Weights of a small transformer language model: RMSNorm before each block, untied embeddings.
MLP neurons of a small language model. Each row is named by its layer, matrix (gate and up: input weights) and neuron, and shows model dimensions 48-111. Each number is 200 + 30 x the weight over its row's rms, rounded and kept within 0 to 999. A neuron's up and down rows have the sign that makes its largest values positive.
Before each neuron's rows, "fires on" lists the tokens most often at its 100 highest values on Wikipedia text that the model never trained on; "fires after" lists the tokens most often just before its 100 highest values on Wikipedia text that the model never trained on. A number after a token or word is its count.

fires on: "our" 75, "igh" 25
fires after: " t" 18, " H" 13, " s" 9, " c" 8, " C" 8, " T" 7
L3.gate545,209,265,190,203,140,89,134,232,177,254,166,209,201,206,234,182,243,205,201,158,202,185,201,204,199,194,286,237,202,191,231,204,220,226,192,162,200,213,193,157,152,186,212,187,183,137,214,185,202,241,214,212,227,212,184,202,214,173,226,231,228,229,236,234
L3.up545,198,257,181,202,141,157,128,245,208,233,161,210,197,229,237,142,237,176,195,190,171,222,210,222,166,180,233,261,188,174,211,242,202,215,213,134,206,188,216,184,143,193,228,169,188,122,193,191,201,266,225,177,221,237,173,225,234,163,182,213,249,207,233,220

fires on: "our" 45, "ew" 19, "ou" 12, "'" 9, "ie" 5, "ive" 4
fires after: " t" 16, " D" 13, "i" 9, " C" 8, " F" 7, " T" 7
L3.gate696,164,240,241,246,189,181,208,206,182,230,227,197,171,130,156,185,212,260,189,173,235,177,175,233,204,158,228,199,217,235,134,209,198,219,183,171,203,238,230,190,192,189,216,211,178,196,189,182,142,223,215,166,175,204,203,199,242,204,183,150,220,212,202,204
L3.up696,148,201,210,224,175,186,237,262,214,223,227,166,146,153,196,147,172,261,193,202,242,232,196,223,240,169,225,198,216,183,203,232,200,248,179,174,195,249,267,194,154,198,193,183,169,189,203,131,154,194,210,167,175,222,176,220,223,183,236,193,205,254,214,230

fires on: "art" 61, "an" 39
fires after: " p" 46, "p" 31, " P" 14, "l" 8
L5.gate62,172,191,228,166,209,233,187,144,180,196,225,250,237,188,240,179,208,242,213,281,196,166,224,195,272,246,178,112,152,213,190,199,262,210,201,158,209,197,237,188,170,231,220,148,230,182,211,170,225,221,178,256,197,206,185,205,188,245,211,189,160,217,191,162
L5.up62,177,187,177,183,164,208,237,203,243,214,184,192,191,238,220,180,221,247,199,170,225,221,247,150,175,184,148,136,231,179,139,161,217,171,235,179,210,233,202,270,192,193,191,186,247,159,175,237,222,174,180,184,226,227,139,188,165,187,155,224,157,222,135,178

fires on: "ay" 49, "il" 23, "ber" 6, "ch" 5, "ary" 5, "ag" 5
fires after: " M" 48, "r" 18, "an" 8, "o" 6, "ar" 5, "u" 5
L5.gate617,208,224,214,192,235,211,229,202,212,221,207,236,155,218,234,172,165,190,202,239,258,211,145,155,197,226,206,230,172,236,185,183,222,266,204,250,191,192,169,192,207,228,228,135,237,223,163,198,174,161,135,143,224,144,175,172,220,187,216,207,209,185,217,200
L5.up617,186,199,236,254,236,193,189,173,176,253,202,229,191,177,181,161,175,169,234,175,231,192,158,174,167,164,205,223,146,227,188,218,210,181,182,191,226,165,231,183,226,134,213,265,239,181,203,177,226,195,182,167,209,231,168,219,259,172,191,178,219,183,180,127

fires on: "ra" 70, "a" 21, "m" 9
fires after: " d" 17, " R" 16, "ort" 7, " t" 6, " B" 6
L5.gate581,260,233,256,254,183,210,174,209,238,233,193,164,210,236,184,129,131,190,203,183,214,171,192,226,213,218,230,166,194,172,242,236,227,171,207,216,226,220,169,187,185,237,211,156,179,247,185,185,186,210,186,252,197,224,267,178,195,229,216,224,162,195,219,218
L5.up581,177,188,191,170,212,200,161,187,217,218,174,171,196,232,136,211,214,243,195,212,190,178,141,253,164,245,224,189,205,227,152,222,265,215,236,202,220,165,238,171,187,204,199,177,211,201,257,144,192,222,132,177,192,236,290,219,237,192,214,244,191,211,165,206

fires on: "ag" 22, "ct" 21, "ial" 19, "al" 5, "ic" 5, "ated" 4
fires after: "it" 20, "e" 11, "u" 10, "le" 9, "g" 9, "ec" 7
L8.gate275,228,161,187,176,210,207,204,181,223,164,179,197,203,196,151,198,198,174,223,198,210,211,215,184,194,225,211,183,198,229,206,188,153,207,179,182,198,240,182,198,221,175,217,209,127,170,184,240,201,204,241,168,192,200,206,194,227,183,212,193,181,247,225,196
L8.up275,184,164,169,220,207,205,201,205,188,207,201,212,230,163,203,251,196,237,244,209,238,176,200,207,212,191,216,195,193,174,225,200,196,169,189,143,146,208,175,190,218,228,157,185,223,189,169,188,140,200,200,185,208,159,212,167,155,186,238,186,181,217,115,297

fires on: "ver" 19, "im" 12, "m" 11, "id" 8, "t" 7, "om" 7
fires after: " se" 16, " t" 9, "er" 9, "re" 6, " s" 6, "un" 5
L10.gate579,168,264,228,202,200,188,119,233,151,219,222,200,229,215,156,194,249,205,172,194,168,187,174,249,238,187,289,230,215,186,177,175,196,208,221,168,223,183,196,225,172,173,163,251,173,193,236,144,202,244,176,220,223,218,170,183,205,207,213,218,149,191,203,230
L10.up579,202,194,230,179,208,239,195,198,189,268,159,163,203,194,175,182,227,217,257,184,164,203,230,173,239,151,213,223,253,200,166,222,246,180,176,213,211,217,168,183,196,185,213,138,189,192,135,154,205,179,190,225,176,210,198,203,249,234,209,260,257,162,158,210

fires on: "it" 25, "-" 21, "|" 19, "ts" 9, "ord" 8, " is" 5
fires after: " Un" 25, ".\n" 18, "\n" 9, " |\n" 7, "\n\n" 6, ")" 6
L2.gate75,189,188,236,208,199,187,238,193,198,174,178,181,203,230,219,203,170,235,183,169,209,201,225,254,262,185,203,202,194,180,258,239,241,174,201,252,253,230,186,182,212,219,153,189,185,174,152,218,228,232,149,217,194,235,193,177,221,243,257,204,213,221,155,218
L2.up75,214,201,255,210,171,195,207,148,205,186,166,130,218,243,269,166,184,238,183,161,198,209,231,197,214,197,221,176,158,175,227,226,236,213,173,235,254,220,194,185,212,240,159,150,134,186,178,190,236,250,160,201,169,233,211,188,232,191,214,190,267,193,184,171

fires on: "|" 86, "n" 10
fires after: " |\n" 37, "\n\n" 24, "\n" 20, "or" 10
L3.gate250,148,200,192,176,184,199,158,254,184,152,227,219,165,213,202,200,167,205,243,152,165,272,225,160,165,156,190,242,206,212,185,215,241,217,168,149,222,212,233,188,205,224,239,222,190,235,203,258,227,220,144,222,194,171,165,221,185,190,195,216,196,178,167,181
L3.up250,142,196,208,177,237,186,154,249,180,153,214,182,195,217,147,216,163,162,193,198,169,244,173,179,220,149,231,210,193,184,177,207,240,202,167,155,185,214,233,187,289,204,213,231,204,222,184,225,206,204,221,199,211,166,174,188,186,183,239,202,223,200,145,197

fires on: "our" 40, "igh" 32, "ver" 12, "ric" 4
fires after: "o" 13, "e" 11, " s" 11, " t" 9, " T" 7
L6.gate269,195,244,227,224,145,215,158,217,190,218,215,191,157,188,155,218,228,196,199,198,217,190,252,201,195,149,210,204,211,206,223,232,181,171,186,175,192,236,215,201,190,209,226,206,223,186,194,195,149,252,205,156,225,210,121,191,218,167,181,231,213,245,209,191
L6.up269,270,265,204,154,203,171,225,208,173,212,188,241,243,149,205,177,192,141,187,189,178,247,181,201,235,171,223,188,192,213,163,194,223,191,230,150,207,212,183,221,222,261,262,191,192,193,151,115,225,224,236,230,214,202,198,234,248,211,228,174,223,171,197,235

fires on: "m" 36, "em" 23, "es" 18, "re" 12, "ra" 9
fires after: " E" 21, " " 15, " B" 11, " R" 10, " r" 6, " (" 5
L3.gate596,199,194,194,212,249,219,149,119,183,160,192,186,138,210,126,121,185,173,162,240,194,159,222,213,222,200,181,149,158,158,232,156,180,250,232,236,247,229,231,233,216,211,254,179,170,215,141,190,177,244,185,214,206,210,211,225,229,201,192,206,182,177,192,206
L3.up596,228,198,242,182,202,222,141,167,198,215,214,189,202,183,169,161,183,197,167,262,178,159,167,215,189,182,185,174,172,210,226,161,201,173,269,164,243,217,230,222,206,245,254,218,133,213,196,163,179,227,167,197,191,243,219,249,198,192,214,213,168,215,212,206

fires on: "n" 37, "an" 22, "ent" 18, "ak" 16, "ost" 4
fires after: "ar" 32, "b" 16, " o" 8, "p" 7, " f" 6, " F" 6
L3.gate366,196,213,246,164,185,227,186,222,182,245,193,266,194,233,157,249,211,163,169,212,163,166,156,234,182,200,162,172,213,188,206,177,213,222,179,183,213,265,196,209,174,221,157,149,237,202,198,214,202,201,209,223,197,206,212,136,176,184,179,159,163,275,168,152
L3.up366,179,247,220,167,144,208,189,181,220,230,221,230,188,262,143,235,210,226,186,212,260,200,195,187,185,215,237,144,253,154,183,193,232,203,232,185,219,242,249,178,230,168,148,218,211,179,188,210,231,190,228,226,195,230,189,172,176,224,230,281,192,220,249,205

fires on: "an" 36, " St" 21, "ort" 12, "n" 10, "i" 5, ":" 5
fires after: " S" 28, "ed" 20, "z" 7, " n" 6, "Z" 5, "e" 5
L3.gate58,248,231,210,233,203,209,205,190,205,197,255,229,223,218,193,199,186,150,178,177,196,216,186,196,165,221,222,195,150,196,175,232,207,174,209,176,191,209,271,189,180,209,217,185,224,209,191,228,227,199,186,198,238,129,211,186,207,205,216,202,182,205,234,212
L3.up58,207,171,237,159,155,196,218,181,231,203,233,198,197,225,263,229,249,233,219,179,174,182,198,204,156,195,198,172,230,173,219,172,213,173,214,168,196,191,254,260,190,218,180,203,249,211,219,208,212,217,182,198,182,158,227,180,243,232,231,191,146,173,223,196

fires on: "|" 43, " \"" 38, "\n" 5
fires after: " |\n" 41, " |" 27, "." 9
L3.gate200,188,211,213,216,187,183,206,135,242,171,254,207,240,151,241,193,169,224,282,176,201,220,221,205,198,237,222,223,180,202,180,242,270,190,179,194,216,206,241,194,163,205,187,233,168,218,161,222,197,185,141,276,180,148,188,203,157,190,206,226,212,202,155,212
L3.up200,187,195,276,221,181,218,202,198,204,173,207,226,219,245,198,144,187,242,233,173,149,194,205,172,206,241,234,185,183,221,182,229,237,196,213,218,238,234,213,186,180,195,223,187,173,229,197,263,246,192,225,199,211,182,173,234,147,202,200,183,240,172,182,158

fires on: "n" 95, "an" 5
fires after: "or" 80, "our" 7, " J" 5
L3.gate285,249,183,213,191,213,214,210,224,227,168,238,184,188,150,227,242,201,197,227,180,199,197,248,184,176,214,222,168,133,174,222,204,235,245,219,174,216,189,251,188,208,165,206,213,213,223,180,183,204,193,199,191,200,179,215,225,209,177,229,197,222,183,218,229
L3.up285,210,178,201,185,221,231,213,198,190,174,208,219,170,146,230,293,235,151,203,211,240,163,194,189,160,257,213,198,172,170,203,218,225,215,183,172,215,159,253,231,199,163,207,217,173,242,152,189,217,203,197,187,208,145,192,169,223,205,225,214,191,221,202,217

fires on: "ag" 33, "is" 25, "p" 24, "ct" 7, "ord" 5
fires after: "am" 24, "e" 23, "v" 11, "le" 7, " m" 6, "p" 6
L6.gate694,162,153,160,201,168,190,256,194,198,207,215,168,183,234,127,191,209,209,160,199,200,226,201,199,192,234,213,212,213,184,244,193,209,204,216,172,206,218,157,178,200,193,174,223,168,214,210,260,260,261,179,193,185,207,224,241,189,196,251,221,165,220,237,151
L6.up694,178,191,166,217,216,257,182,212,219,188,204,204,246,77,212,151,234,172,206,210,223,195,170,212,136,239,186,232,151,210,196,232,200,182,215,217,162,192,167,185,196,234,180,257,159,205,209,219,162,211,218,158,171,187,212,156,182,194,161,155,212,194,191,235

fires on: "ber" 71, "," 18, " –" 8
fires after: ")" 24, "um" 19, "i" 9, "o" 9, "u" 6, "l" 6
L2.gate96,216,188,217,239,181,204,253,185,200,162,213,234,185,173,234,200,184,193,228,221,201,292,163,162,192,259,199,197,145,279,185,193,190,143,123,165,217,191,134,208,220,231,207,201,253,179,154,180,202,206,221,175,208,143,188,256,206,195,241,170,251,243,216,195
L2.up96,202,164,173,272,214,195,176,227,197,234,165,191,181,169,170,226,206,157,221,198,223,201,197,207,174,238,202,238,205,201,178,207,226,199,218,153,192,165,249,184,184,168,244,198,163,194,227,280,129,202,151,152,226,242,189,220,249,213,151,208,194,204,238,171

fires on: "|" 100
fires after: " |\n" 62, "\n" 28, "\n\n" 5
L2.gate427,177,195,186,184,126,160,148,216,213,194,211,150,234,150,242,174,153,227,237,165,257,174,239,199,204,196,166,218,167,214,231,241,332,158,168,222,183,184,214,221,151,223,184,201,200,221,201,201,228,213,171,193,188,207,148,183,190,188,191,168,212,231,191,205
L2.up427,150,179,198,206,151,156,186,222,208,187,206,169,228,165,229,145,181,241,272,187,257,194,247,182,189,184,163,225,164,209,237,235,295,143,171,197,199,193,238,240,135,223,215,192,164,196,218,203,237,248,196,192,197,190,144,175,154,178,188,157,197,241,181,197

fires on: "|" 82, "-" 18
fires after: " |\n" 82, "\n" 12, ")\n" 6
L3.gate464,160,165,214,245,240,127,151,223,221,212,212,181,228,144,197,137,158,202,233,195,170,178,212,212,221,228,169,211,211,220,192,214,242,214,182,205,186,219,252,200,202,210,140,163,179,208,229,195,227,202,154,207,208,227,177,201,157,229,209,192,182,175,213,194
L3.up464,178,173,188,222,214,135,159,229,200,248,226,170,234,142,200,130,168,223,227,192,163,182,212,208,203,240,209,209,193,242,199,229,229,209,170,200,176,200,226,203,195,222,143,174,220,189,259,227,227,179,152,210,199,229,151,204,165,243,216,199,187,168,193,175